config.toml
activation = "swiglu"
norm_eps = 1e-05
init = "trunc"
seq_len = 2048
MLP neurons of a small language model. Each row is named by its layer, matrix (gate and up: input weights) and neuron, and shows model dimensions 0-127. Each number is 200 + 40 x the weight over its row's rms, rounded and kept within 0 to 999. A neuron's up and down rows have the sign that makes its largest values positive.
Before each neuron's rows, "fires on" lists the tokens most often at its 100 highest values on Wikipedia text that the model never trained on.

fires on: "ak", "th", "n", "omin", "k"
L7.gate737,233,166,76,205,98,185,119,198,190,149,160,179,161,254,215,227,156,173,161,252,254,107,167,220,262,126,188,274,216,208,211,154,212,242,232,184,119,145,230,162,164,186,230,221,254,197,232,189,241,218,127,213,132,218,266,218,180,193,195,196,251,210,190,166,194,174,197,125,273,215,235,223,225,182,126,165,219,214,198,134,241,224,186,126,147,208,295,125,132,213,191,128,148,210,209,171,213,256,243,182,155,238,208,194,210,206,143,240,213,172,185,170,254,227,218,130,257,209,209,249,254,249,231,232,261,190,239,138
L7.up737,217,156,245,216,228,158,241,157,182,142,262,262,157,281,139,178,250,151,149,228,206,192,153,194,231,243,185,198,211,159,199,231,147,187,245,190,211,158,158,179,242,241,272,163,173,226,220,197,220,177,212,177,172,209,159,216,201,252,263,160,313,103,163,198,134,183,255,156,186,257,173,220,199,211,242,272,158,233,141,131,252,210,256,177,169,92,223,196,129,199,143,200,184,130,218,185,180,203,213,219,193,237,233,266,220,189,157,206,97,204,212,186,232,302,250,131,221,238,203,157,243,254,221,225,138,236,218,188

fires on: "comm", "def", "r", "ref", "ef", "ali"
L9.gate319,170,250,302,185,201,239,234,165,212,212,180,174,148,225,218,161,109,193,195,243,220,158,178,197,222,138,213,203,167,231,190,172,182,196,198,215,211,232,170,197,182,195,279,203,246,199,198,193,200,159,255,235,205,218,200,162,190,213,167,251,211,153,187,230,208,239,162,162,235,164,202,140,234,202,227,116,187,194,318,270,143,204,244,201,186,207,154,192,254,229,221,231,185,233,170,211,223,171,211,200,153,141,218,204,209,232,217,226,274,238,239,179,194,120,199,261,167,307,229,115,233,199,231,263,142,166,148,204
L9.up319,270,277,182,196,262,218,179,140,218,205,144,235,185,283,180,210,165,184,222,171,221,180,193,235,252,160,238,165,193,198,173,180,237,208,204,132,189,198,202,245,170,195,246,200,168,177,196,203,184,142,178,293,219,230,171,172,193,219,230,183,239,166,104,209,204,138,202,262,228,196,232,198,276,308,119,141,159,188,254,182,172,168,222,185,312,233,117,219,172,252,228,227,218,240,208,219,239,225,159,189,132,183,214,212,198,255,140,212,144,267,182,165,141,148,194,171,127,219,188,146,184,165,288,257,175,196,180,274

fires on: "I", "ver", "u", "Can", "o", "on"
L10.gate362,227,200,215,219,162,177,183,201,202,171,142,177,175,183,279,218,160,174,241,185,196,197,134,305,244,241,194,256,188,230,175,183,184,220,223,234,211,213,173,169,189,178,253,196,230,188,186,198,220,131,219,205,182,176,186,235,239,181,189,260,164,181,260,231,203,230,222,235,290,183,258,184,207,134,158,255,228,290,153,252,180,285,149,146,141,241,235,214,194,214,130,162,251,178,200,161,261,144,181,176,274,234,208,241,196,120,177,233,135,164,253,165,217,282,228,207,220,275,240,209,193,227,258,161,227,207,124,174
L10.up362,260,191,185,194,189,203,41,239,141,194,239,186,197,240,238,168,217,250,146,122,138,271,176,217,246,181,206,187,160,224,229,180,152,210,159,213,122,100,172,205,164,249,200,167,193,217,232,224,210,73,208,148,162,229,233,181,243,185,200,218,188,192,258,238,175,230,240,222,180,159,247,184,236,259,199,119,215,200,213,219,217,264,171,192,215,206,179,191,173,186,247,213,240,223,239,259,180,203,188,186,234,202,228,180,175,200,248,215,247,267,193,128,219,297,248,119,232,181,238,191,151,209,255,207,265,204,237,246

fires on: "er", "B", "H", "al", "N"
L3.gate304,155,166,178,213,151,189,207,239,240,247,259,156,217,229,162,161,172,187,223,227,204,106,188,253,152,266,226,161,117,242,171,230,199,246,211,191,194,185,259,248,131,181,244,177,207,259,127,160,177,175,198,213,182,154,168,190,177,241,168,186,210,99,224,157,223,148,151,234,182,169,281,165,215,235,271,256,212,132,203,279,279,197,200,180,177,206,177,279,144,199,272,156,162,140,216,207,178,224,216,182,199,287,139,210,202,208,173,168,233,229,188,225,207,200,246,158,227,189,128,186,155,240,182,202,165,189,220,209
L3.up304,214,174,165,292,202,214,216,166,218,206,250,236,220,206,194,181,234,269,225,184,241,190,231,214,131,135,106,227,199,186,255,208,237,228,267,201,137,169,153,170,166,187,224,198,116,167,254,242,239,195,180,199,171,155,134,214,114,131,280,248,207,175,225,196,160,220,205,189,182,187,199,238,195,182,236,235,230,135,237,196,222,222,162,212,177,210,145,230,212,156,272,258,221,192,242,147,285,154,192,257,164,198,162,237,176,175,121,260,168,246,259,186,172,206,188,169,172,243,154,120,229,171,240,222,194,199,183,171

fires on: "e", "de", "He", "z", "he", "a"
L10.gate484,208,238,208,273,162,214,246,187,237,169,249,252,244,207,218,180,219,233,185,167,147,179,144,198,206,212,203,187,193,187,267,216,187,233,189,220,168,226,210,194,200,205,181,101,131,193,173,228,198,169,250,132,258,228,138,215,176,115,185,203,190,205,144,235,186,218,261,167,146,238,151,199,230,237,211,183,200,267,218,273,223,98,184,169,198,205,228,199,204,203,211,233,196,127,242,235,181,230,164,216,141,107,201,193,174,183,219,177,247,195,171,247,195,146,165,177,279,103,233,212,212,294,216,214,194,204,176,197
L10.up484,178,130,214,222,195,189,242,236,162,164,171,208,173,187,234,241,176,242,296,250,149,132,188,193,159,197,147,173,283,201,183,167,150,241,195,260,128,205,174,164,182,226,153,207,163,161,219,235,206,219,227,272,155,246,242,184,227,244,164,228,187,186,168,194,173,218,266,243,276,263,168,223,156,227,234,162,125,231,227,211,141,242,194,208,173,231,190,141,198,163,267,206,119,142,197,246,164,202,222,157,232,232,166,241,272,202,137,112,205,201,211,172,263,190,189,281,257,247,178,185,200,187,137,240,210,217,155,184

fires on: "ed", "li", "x", "id", "h"
L6.gate6,192,87,190,209,225,248,191,162,179,221,136,157,174,150,165,179,189,204,284,267,207,201,227,194,216,137,226,218,192,145,264,261,178,176,218,257,224,187,174,120,250,275,196,223,132,217,163,185,196,173,189,204,156,208,185,136,112,193,147,159,178,201,191,213,160,203,174,163,263,229,196,249,172,107,262,193,221,224,240,190,181,156,243,171,131,126,233,169,152,142,172,119,244,255,232,200,228,201,198,268,156,194,191,242,195,283,212,244,178,156,179,193,235,153,235,249,251,279,198,256,173,198,179,224,223,256,180,146
L6.up6,209,211,191,177,219,214,202,214,233,137,190,215,180,210,128,112,187,248,209,216,222,183,208,193,183,183,230,144,140,257,193,264,215,209,204,228,133,211,187,185,233,247,202,206,196,219,180,213,229,216,218,179,251,232,208,167,187,166,180,181,136,186,198,198,178,236,238,165,207,284,121,176,182,178,249,189,184,259,223,193,207,200,185,64,115,169,257,174,214,136,174,109,238,265,182,255,231,181,210,227,184,251,206,250,79,226,199,223,213,302,179,264,231,161,258,216,158,155,225,167,241,170,221,254,225,196,183,212

fires on: "by ", ": "
L5.gate69,193,140,188,199,108,84,193,229,241,192,182,250,190,228,173,234,206,153,193,247,134,165,140,215,120,137,251,201,261,189,217,222,202,176,272,184,274,238,225,194,273,164,168,201,236,168,195,230,186,221,183,73,157,200,199,230,202,120,185,313,212,154,142,168,260,202,276,262,220,214,207,190,179,243,177,166,223,183,231,217,264,177,141,239,218,157,153,208,150,212,178,176,170,230,232,220,168,284,200,205,201,207,262,214,245,217,262,161,204,215,209,209,227,252,197,251,210,160,195,192,133,221,239,174,128,189,204,180
L5.up69,253,160,187,194,109,281,115,158,178,186,98,178,124,219,156,190,263,203,242,151,165,186,204,215,186,194,214,151,195,283,231,263,189,210,237,184,171,225,193,159,115,127,215,299,208,214,182,175,214,180,183,201,164,218,145,235,127,166,199,198,176,204,161,222,229,236,228,247,239,198,209,220,274,262,197,167,214,181,219,123,195,189,128,161,243,172,186,191,184,145,193,212,156,201,170,234,228,231,220,177,118,82,160,250,149,234,239,187,197,240,205,239,186,214,188,156,245,232,223,294,173,114,227,205,203,223,208,200

fires on: "al", "e", "our", "est"
L10.gate72,192,211,206,179,205,208,149,152,194,298,207,221,265,170,218,128,164,198,172,189,269,178,240,167,199,186,202,215,186,200,247,173,284,197,218,222,209,264,132,191,230,184,252,197,220,230,196,171,243,245,204,199,204,139,153,228,265,180,194,251,243,207,252,187,173,182,181,202,189,182,211,135,190,228,167,179,211,206,195,187,97,188,235,294,277,148,228,266,168,275,213,160,243,151,124,218,204,166,197,185,191,178,329,199,269,149,207,183,203,226,218,207,207,215,262,211,154,208,262,254,189,134,221,233,125,202,163,177
L10.up72,213,274,201,195,239,256,206,119,230,220,169,207,224,206,227,196,236,131,211,213,209,158,209,166,242,128,199,148,247,151,197,238,274,230,318,142,198,164,278,208,213,263,171,224,142,244,126,226,224,252,229,172,160,210,207,271,175,296,230,266,204,270,211,154,258,185,193,238,180,155,269,248,186,225,201,226,249,115,225,193,274,272,178,178,211,189,224,198,195,183,202,245,235,147,242,215,195,157,198,184,152,159,183,170,234,228,251,200,179,227,195,168,171,222,165,176,124,235,183,223,231,198,83,187,173,167,109,196

fires on: "is ", "ul", "im", "ud", "un", "are "
L2.gate442,219,221,207,205,217,243,182,162,279,210,105,213,184,164,214,139,158,214,248,176,239,169,165,120,245,178,204,171,181,220,197,164,216,102,200,250,239,190,287,186,198,197,238,254,162,239,222,188,160,189,200,227,137,203,244,250,140,222,144,194,223,251,169,175,146,237,217,148,246,210,256,172,243,172,123,196,292,186,107,182,104,255,143,204,183,215,239,234,213,206,267,162,210,186,187,227,171,203,220,214,221,219,204,153,154,182,268,221,134,216,263,181,251,198,269,230,170,236,188,212,126,135,265,225,196,206,233,149
L2.up442,248,170,187,168,163,148,219,223,210,167,221,181,262,195,110,186,172,163,252,188,185,241,213,205,135,215,281,214,284,129,236,240,216,229,177,201,244,193,231,197,142,150,127,213,224,222,215,181,222,215,273,206,149,192,119,247,201,170,178,259,164,208,197,207,193,208,136,203,211,149,149,217,212,256,239,233,213,205,229,205,194,135,304,256,250,214,198,214,177,155,189,221,235,193,112,147,215,180,236,239,227,204,125,246,217,200,172,256,183,227,170,194,187,229,167,184,179,218,215,121,240,193,228,225,176,165,216,318

fires on: "h", "'", "ist", "um", "ed", "ated "
L7.gate244,254,156,237,143,218,250,153,148,138,217,210,216,160,187,178,205,183,254,158,205,276,147,141,206,262,167,215,189,119,194,278,233,267,147,214,203,200,216,149,174,262,234,143,213,210,235,187,187,178,181,184,123,186,178,210,214,172,285,129,164,246,158,163,185,211,191,235,225,196,153,274,220,200,124,262,89,254,257,205,204,161,117,173,190,196,129,264,194,181,156,253,137,207,222,212,175,204,231,228,209,212,217,240,260,137,138,245,183,231,154,213,211,153,235,185,224,254,228,251,251,178,212,207,201,197,158,246,143
L7.up244,194,217,258,156,223,203,206,189,209,235,205,201,262,186,247,146,149,288,131,178,167,256,195,224,188,245,98,193,83,217,195,202,159,180,226,150,197,220,146,191,216,289,269,95,156,221,269,254,164,184,229,210,154,223,192,193,198,201,180,187,248,149,225,189,170,238,204,154,234,57,253,237,136,206,257,178,211,311,248,194,169,154,197,217,175,276,189,191,188,237,117,171,202,195,222,194,203,122,196,180,191,246,286,228,209,159,156,258,167,230,176,272,170,202,144,128,240,188,245,177,232,176,218,211,207,211,185,196

fires on: "u", "er", "have ", "a", "am", "aving "
L2.gate37,142,154,211,193,172,188,155,173,211,259,202,193,118,175,151,244,163,257,241,138,211,280,238,218,233,175,157,246,290,160,183,237,210,193,177,176,219,208,208,188,209,229,145,210,276,218,124,236,187,215,211,191,281,224,213,186,271,233,230,166,177,201,247,172,202,152,235,161,177,154,214,138,170,181,189,191,202,222,201,124,126,241,206,206,234,283,217,202,254,220,269,158,246,198,218,136,204,193,217,178,196,230,259,241,220,177,216,183,207,111,225,218,221,152,214,246,163,218,216,240,119,173,254,194,116,255,195,214
L2.up37,214,227,258,184,174,227,100,226,200,236,208,212,202,163,186,243,246,208,178,248,194,129,180,218,150,219,187,193,224,138,216,205,162,196,224,233,178,168,137,192,135,184,215,181,230,200,147,179,206,149,187,151,232,243,171,145,147,168,217,244,219,173,159,234,152,236,170,181,155,226,171,235,137,180,185,191,207,244,224,223,84,266,192,253,222,261,162,149,175,160,182,133,138,124,211,217,169,216,199,251,143,236,168,167,203,205,182,220,245,217,184,173,196,128,207,147,196,177,247,247,240,227,233,270,162,259,238,208

fires on: "I", "at", "ath", "ad"
L9.gate547,180,251,203,205,177,208,150,189,147,185,151,169,256,193,199,190,180,200,199,191,250,180,121,222,137,194,178,251,147,179,221,198,172,254,168,253,131,145,177,190,270,188,215,250,186,222,289,155,202,182,267,192,229,264,284,227,240,201,164,283,158,245,273,166,290,132,262,184,189,155,190,254,96,185,198,269,231,162,232,242,216,215,136,198,197,239,163,182,189,174,155,160,262,227,177,243,136,167,202,189,184,250,223,180,138,147,317,188,178,228,265,156,183,202,145,241,195,207,178,175,219,111,185,189,201,175,163,170
L9.up547,289,238,249,182,157,311,222,179,246,182,239,198,124,213,133,139,230,236,171,211,161,224,253,253,201,176,214,206,170,232,195,273,264,173,211,173,216,138,229,194,135,193,216,162,219,248,151,216,212,209,219,211,196,166,201,212,214,170,209,148,137,141,202,262,203,189,159,211,126,203,227,185,244,216,150,259,165,180,242,206,188,209,229,198,224,121,212,201,178,92,201,209,243,215,226,175,161,199,190,237,249,137,220,203,200,238,205,179,181,116,222,175,251,206,220,189,149,174,123,159,212,237,203,243,186,227,256,121

fires on: "i", "z", "e", "k", "h", "a"
L6.gate292,178,152,215,119,234,127,175,225,239,203,248,189,225,197,154,251,237,231,150,179,127,216,161,205,178,182,201,246,206,164,238,163,151,271,211,272,175,171,157,204,211,178,183,160,207,163,240,234,191,204,246,235,181,204,181,210,160,197,244,140,181,161,215,212,233,254,265,161,176,220,227,196,264,184,219,141,159,281,128,311,237,163,159,214,181,191,177,192,205,215,240,162,188,185,235,236,249,257,241,189,171,120,189,196,233,195,165,250,221,197,240,178,251,171,188,240,200,138,286,161,242,233,247,270,174,200,205,189
L6.up292,203,254,172,164,170,188,232,200,174,172,163,187,219,196,225,168,271,229,175,175,186,169,189,114,208,207,139,223,192,229,184,177,163,265,171,215,231,149,142,172,179,160,237,224,159,216,154,176,224,193,172,173,193,196,116,232,174,246,284,233,171,130,157,175,185,204,210,206,113,247,202,209,218,160,150,193,189,301,212,165,217,181,237,256,172,262,178,171,212,192,222,215,109,151,227,199,251,209,193,219,156,197,197,315,148,211,208,226,160,186,216,215,191,264,267,235,246,232,199,184,250,222,154,199,246,301,295,131

fires on: "D", "ri", "B", "vil", "al"
L3.gate465,224,245,161,251,137,205,206,185,251,271,145,158,160,196,189,158,161,185,196,156,207,219,181,326,209,245,169,182,152,223,255,149,181,242,185,131,190,144,229,183,188,153,196,149,214,210,270,205,200,209,139,236,125,221,213,248,167,189,181,172,216,190,221,156,207,234,285,196,134,185,231,210,233,269,172,199,254,160,211,244,218,191,122,167,169,200,140,316,208,197,250,238,228,162,243,166,210,196,190,214,151,205,120,232,264,240,193,210,134,224,215,115,227,207,174,129,267,133,192,199,232,197,164,195,191,213,199,272
L3.up465,204,200,145,209,229,235,170,122,170,225,245,219,195,162,184,170,150,162,239,185,214,216,237,237,205,117,218,162,187,207,277,191,249,251,226,212,227,168,239,173,196,120,236,235,169,172,170,165,126,211,246,213,195,150,226,207,161,194,174,176,175,228,267,185,184,171,182,150,200,190,152,152,149,197,173,273,227,179,176,272,189,287,236,210,178,189,236,216,250,124,223,194,294,126,212,252,158,142,221,201,131,246,218,246,279,232,186,259,225,209,239,189,193,153,175,198,196,203,139,118,195,141,185,176,171,169,273,179

fires on: "id", "Sup", "tic ", "rec", "opul", "sid"
L3.gate398,224,129,228,265,131,176,242,253,231,204,227,181,187,162,170,183,171,139,209,229,209,242,198,255,213,241,219,212,178,154,214,230,151,217,124,192,169,162,211,203,213,126,188,253,128,254,180,202,157,229,148,211,209,168,207,213,316,218,168,211,205,163,198,216,200,198,146,175,228,251,229,216,238,183,204,166,229,142,234,222,145,220,169,166,195,172,158,232,138,185,150,167,220,265,178,205,186,244,214,219,259,244,139,204,179,206,160,170,216,221,220,210,137,192,247,198,169,179,237,224,162,264,230,209,181,95,203,219
L3.up398,223,286,167,142,158,241,189,228,240,207,186,182,187,223,184,194,200,253,162,173,178,206,187,212,240,242,249,244,269,242,191,178,254,239,234,239,275,147,189,236,132,168,244,259,181,231,223,211,255,168,185,270,225,171,211,191,227,239,167,235,156,129,176,141,248,169,210,173,148,176,188,235,212,230,230,274,174,171,243,242,270,132,222,130,193,126,189,287,182,325,155,164,253,230,194,205,171,209,190,215,211,174,171,200,205,177,232,144,186,158,214,206,190,158,185,170,213,184,245,277,193,198,179,201,202,99,267,255

fires on: "the ", "is ", "acc", "ak", "are "
L2.gate386,212,152,173,199,235,169,207,147,182,231,175,208,103,185,194,121,217,243,248,206,223,146,153,234,198,211,241,202,196,237,164,216,209,256,196,203,218,205,170,218,196,244,298,201,220,244,191,159,210,181,228,203,129,182,247,225,153,204,169,202,241,171,203,145,166,185,108,117,184,175,180,256,255,249,184,218,200,218,147,137,153,162,240,202,171,248,203,181,189,270,268,246,143,177,173,237,208,209,157,144,182,220,164,217,143,169,168,281,146,218,212,189,240,254,194,192,249,204,195,268,185,266,201,195,205,217,217,213
L2.up386,209,267,180,186,143,210,209,231,192,145,190,153,254,171,157,201,171,257,219,68,162,208,261,205,191,257,144,194,340,173,234,150,115,174,178,185,238,164,215,170,130,216,174,186,251,156,146,203,165,176,178,223,218,199,187,186,165,262,189,208,230,168,174,259,231,212,173,176,236,216,241,218,219,238,250,225,232,228,250,127,215,180,241,189,209,162,141,195,223,206,157,278,178,142,146,230,222,238,158,174,217,190,182,214,207,199,179,212,138,250,216,161,206,290,187,157,172,131,204,211,227,287,233,197,195,153,198,234

fires on: "an", "ah", "U", "man", "a", "am"
L3.gate63,134,202,221,198,126,225,161,166,235,256,237,119,263,212,218,195,204,283,198,255,202,249,192,171,251,149,188,252,183,125,178,158,227,156,233,164,227,184,197,222,254,156,127,161,230,194,194,204,109,176,206,204,280,252,221,251,240,240,177,132,85,201,214,192,148,184,129,150,204,144,198,200,157,236,202,183,180,181,158,181,183,218,227,201,210,212,211,147,203,164,210,152,185,245,171,182,287,195,211,183,278,240,184,253,226,180,162,191,174,149,128,278,269,210,266,234,200,197,236,159,219,186,222,148,207,145,119,213
L3.up63,214,177,152,167,196,178,203,165,240,239,187,180,263,85,257,199,211,215,184,189,247,94,207,170,165,154,195,197,159,241,202,197,238,148,189,235,273,195,244,179,147,228,246,230,230,194,284,224,150,146,274,204,145,167,180,156,202,231,160,231,239,187,198,141,193,118,138,190,240,193,223,205,184,133,202,227,224,219,194,178,204,267,164,274,183,245,295,195,172,188,194,138,258,193,234,214,235,193,214,219,231,236,271,193,245,209,201,213,214,153,193,205,187,199,264,174,199,169,155,120,249,198,168,265,160,235,219,148

fires on: "ef", "r", "f", "af", "tion ", "ed"
L9.gate570,256,242,213,125,175,137,209,263,128,149,180,194,235,248,221,222,175,203,201,207,248,108,149,230,143,161,215,170,134,222,205,228,224,212,217,251,215,262,242,203,171,216,199,124,190,174,196,182,186,222,314,257,184,259,238,173,301,170,138,153,207,153,161,260,223,211,219,204,161,232,242,149,198,206,222,196,118,165,245,230,166,142,230,214,151,193,226,199,246,227,147,253,246,198,228,234,204,285,177,159,170,230,170,191,160,188,134,203,247,147,153,287,251,224,112,204,211,270,197,220,231,220,206,202,178,170,213,152
L9.up570,235,254,159,227,207,189,190,195,214,202,223,257,143,258,235,203,207,183,167,178,229,177,155,249,185,184,203,137,169,151,253,141,190,172,157,255,188,181,241,240,192,220,200,126,199,194,293,185,207,159,192,182,197,286,209,197,197,191,221,158,249,233,179,227,188,174,161,240,181,252,166,238,215,226,206,227,114,161,234,185,129,252,206,202,238,233,125,182,194,206,218,250,263,234,131,222,204,268,169,180,192,264,276,170,208,249,187,127,179,105,251,255,230,183,171,164,185,208,183,115,192,181,219,220,222,216,226,308

fires on: "ass", "cri", "sci", "en", "le"
L7.gate751,149,163,172,165,119,170,172,142,123,209,225,103,242,172,204,183,305,219,181,130,158,160,151,231,192,170,212,220,179,195,236,193,234,232,220,238,247,189,217,198,240,199,178,172,309,213,183,196,119,144,194,239,185,165,250,265,229,224,124,253,118,127,239,191,220,213,226,192,150,202,184,200,226,187,116,189,202,192,212,225,223,199,214,218,185,207,206,187,209,232,185,223,214,195,168,198,207,219,209,216,219,184,178,195,238,238,259,157,205,254,240,146,224,131,148,147,205,236,168,251,226,212,219,206,174,207,197,182
L7.up751,176,173,223,113,225,217,163,172,218,205,158,201,175,199,150,217,203,153,163,151,231,189,178,255,202,126,215,223,167,258,291,188,219,196,190,238,225,241,149,239,247,194,120,192,139,177,152,229,193,195,191,256,145,227,207,240,205,222,225,169,160,203,188,252,238,306,165,232,156,253,203,230,151,206,179,271,222,258,106,134,208,296,237,173,222,209,223,197,98,196,271,203,99,150,257,207,160,269,193,180,153,218,244,163,158,234,196,166,173,206,169,161,218,162,193,197,141,227,256,173,154,256,152,217,160,236,283,205

fires on: "per", "re", "Re", "("
L10.gate90,192,170,234,143,180,123,197,242,200,194,186,119,162,201,172,161,227,227,115,201,174,197,188,174,217,260,202,142,186,265,206,202,237,204,204,257,227,199,179,198,259,207,215,160,200,222,236,217,186,221,128,151,192,188,214,124,236,157,208,204,253,235,228,198,211,194,252,88,139,216,213,120,247,231,233,175,220,115,146,288,191,183,161,200,262,159,257,195,203,219,98,160,250,154,150,241,208,197,218,177,235,234,179,172,211,188,297,201,200,246,229,138,176,232,182,183,230,251,147,260,277,226,138,140,223,198,156,236
L10.up90,231,169,238,192,257,160,184,204,228,220,258,171,244,199,217,208,204,232,165,198,231,143,155,179,205,211,188,216,175,193,163,205,225,150,207,285,194,214,207,200,250,123,188,210,202,218,173,241,231,201,177,117,217,110,98,168,185,238,172,296,205,194,215,166,253,213,300,223,205,201,203,175,234,246,201,237,266,212,232,198,246,249,215,202,192,162,104,112,145,241,201,150,192,169,235,199,281,157,195,197,159,146,166,177,240,193,210,228,263,174,222,153,159,169,252,225,124,226,244,266,252,181,175,190,208,180,183,168

fires on: "i ", "y ", "in ", "a ", "I ", "ar "
L6.gate265,224,203,224,196,203,236,108,207,244,242,240,144,165,120,176,280,235,238,269,203,229,230,220,212,140,220,267,224,141,184,284,218,173,204,249,216,241,244,227,187,250,209,248,235,227,234,157,226,151,107,241,141,210,292,137,188,190,179,234,181,224,215,183,210,184,185,180,181,216,95,197,192,161,180,219,265,218,226,195,154,283,159,137,239,196,209,170,152,191,278,196,142,245,178,183,190,251,197,209,169,133,180,158,213,219,159,182,203,221,235,215,232,207,261,151,218,249,229,129,212,150,167,286,177,199,175,180,156
L6.up265,223,235,158,191,236,222,214,193,209,221,239,254,253,179,200,170,228,217,184,168,194,197,235,225,156,240,218,160,233,227,217,172,133,198,189,197,213,201,226,257,199,201,182,185,209,295,200,105,142,177,212,148,163,217,173,234,177,294,294,203,230,265,177,257,124,162,216,137,227,184,180,256,228,182,191,220,182,145,128,219,188,290,245,214,221,192,140,150,220,220,193,247,213,156,149,224,199,146,262,197,146,199,200,183,198,234,179,182,206,229,183,236,186,242,140,136,117,204,140,188,107,128,236,179,218,142,199,199

fires on: "n", "ar", "in", "Tor", "ak"
L10.gate734,211,201,186,195,141,164,166,247,132,236,208,205,132,243,167,251,196,207,156,239,188,180,123,289,163,200,219,155,218,262,203,227,263,222,199,243,225,189,189,202,185,219,181,173,254,181,284,226,84,137,197,218,148,193,214,232,192,158,184,150,231,191,202,197,282,146,108,264,254,241,233,225,226,244,179,252,236,156,217,155,209,162,148,179,154,110,237,147,193,180,213,167,241,219,218,258,157,262,213,192,188,165,170,238,211,234,149,257,208,229,207,170,223,204,149,192,152,78,246,199,208,166,282,191,249,167,188,243
L10.up734,225,169,193,161,177,162,232,127,125,155,240,156,168,201,177,203,190,191,118,147,190,242,187,215,233,162,248,277,192,198,147,308,116,268,245,198,227,144,180,219,205,222,217,182,195,199,235,246,213,152,226,206,164,245,158,323,219,252,219,162,253,214,168,219,150,178,153,160,207,174,252,231,225,264,255,179,242,241,193,223,266,204,231,203,182,194,204,217,158,181,183,263,163,261,248,176,177,183,182,186,239,189,295,163,225,207,151,195,142,257,195,195,179,217,130,137,145,242,242,148,170,195,208,150,218,223,159,263

fires on: "gr", "nor", "bu", "r", "\n", "pl"
L9.gate25,188,220,172,160,203,191,237,220,126,95,219,150,168,177,226,182,168,266,152,221,253,137,220,120,241,134,205,182,153,254,158,198,245,275,286,209,169,243,145,200,194,250,204,182,202,252,172,169,179,230,232,234,224,156,224,194,189,188,198,225,233,165,170,281,222,161,155,197,210,140,247,108,179,154,120,162,250,184,227,263,177,283,220,149,184,184,203,187,237,193,177,195,196,186,205,248,222,244,194,200,214,150,206,226,215,229,212,253,233,120,278,135,223,224,161,255,199,243,266,225,152,242,181,251,147,198,187,143
L9.up25,206,217,157,200,239,212,159,201,198,193,203,180,185,199,95,183,215,198,225,116,213,180,282,203,206,158,266,180,173,146,159,176,275,248,241,162,180,202,189,235,260,246,171,243,203,188,191,240,195,216,181,220,177,224,176,214,195,243,245,171,263,228,125,212,252,122,181,271,107,222,222,192,226,208,126,161,224,205,225,177,195,222,200,189,312,215,165,200,183,214,172,197,149,171,137,252,196,239,154,191,170,189,225,249,256,210,222,234,155,138,223,138,146,201,185,190,150,256,212,228,146,145,199,170,258,280,225,160

fires on: ", ", "\" ", "i ", "), ", "m", "a "
L6.gate95,223,153,193,168,230,187,168,140,197,138,250,116,266,174,176,249,194,191,192,245,255,226,239,175,188,168,215,285,202,190,138,201,242,241,232,192,134,203,201,120,219,193,262,223,169,222,169,217,144,257,305,237,199,204,233,110,235,131,147,331,174,198,201,242,231,201,235,153,237,150,212,216,171,211,190,188,253,257,167,137,217,257,162,233,232,169,227,137,207,214,194,100,203,167,200,145,190,208,224,236,161,193,176,191,185,233,228,321,256,226,269,179,234,232,211,161,206,233,231,140,266,178,109,214,202,165,187,209
L6.up95,232,240,193,214,181,140,225,165,200,240,248,166,183,244,146,144,269,208,271,123,226,186,163,177,205,227,269,162,147,145,161,151,195,197,213,175,200,190,199,185,289,165,190,221,204,246,144,156,273,207,260,151,161,169,216,188,203,207,200,243,220,267,229,226,187,156,265,197,210,178,159,194,241,185,110,247,177,167,175,208,186,255,236,229,189,231,126,199,174,231,221,253,251,140,168,170,256,219,216,161,173,240,155,218,173,231,192,259,198,133,245,258,173,216,160,91,149,186,242,185,192,188,197,210,210,118,185,294

fires on: "r", "h", "ph", "re", "at", "pl"
L7.gate112,156,202,132,154,143,65,246,190,162,235,219,177,196,210,174,188,192,187,216,195,226,180,122,163,242,240,190,155,162,144,164,210,186,182,227,207,244,237,176,210,195,286,240,143,285,201,133,188,143,227,188,215,215,142,212,196,203,215,147,231,217,245,171,195,276,200,213,161,215,133,156,223,242,143,198,106,224,212,222,252,152,180,136,140,186,191,175,239,236,256,173,270,202,237,175,257,227,173,222,187,147,201,208,158,189,137,135,204,275,145,281,204,224,177,193,239,197,262,219,212,175,250,145,153,162,174,212,136
L7.up112,203,217,171,196,183,251,221,217,98,204,223,246,193,179,201,280,235,206,202,167,337,230,200,201,159,182,148,212,254,164,240,103,220,225,155,182,179,201,127,227,245,224,234,196,215,172,189,237,188,181,125,217,225,244,238,164,164,206,235,188,193,191,204,202,249,144,175,207,176,221,227,198,219,214,143,209,196,207,152,180,147,214,236,165,191,200,138,206,195,177,219,163,203,220,171,189,195,236,213,259,220,292,184,224,171,231,237,163,333,156,246,170,172,239,158,230,154,197,194,194,206,207,211,148,105,246,109,188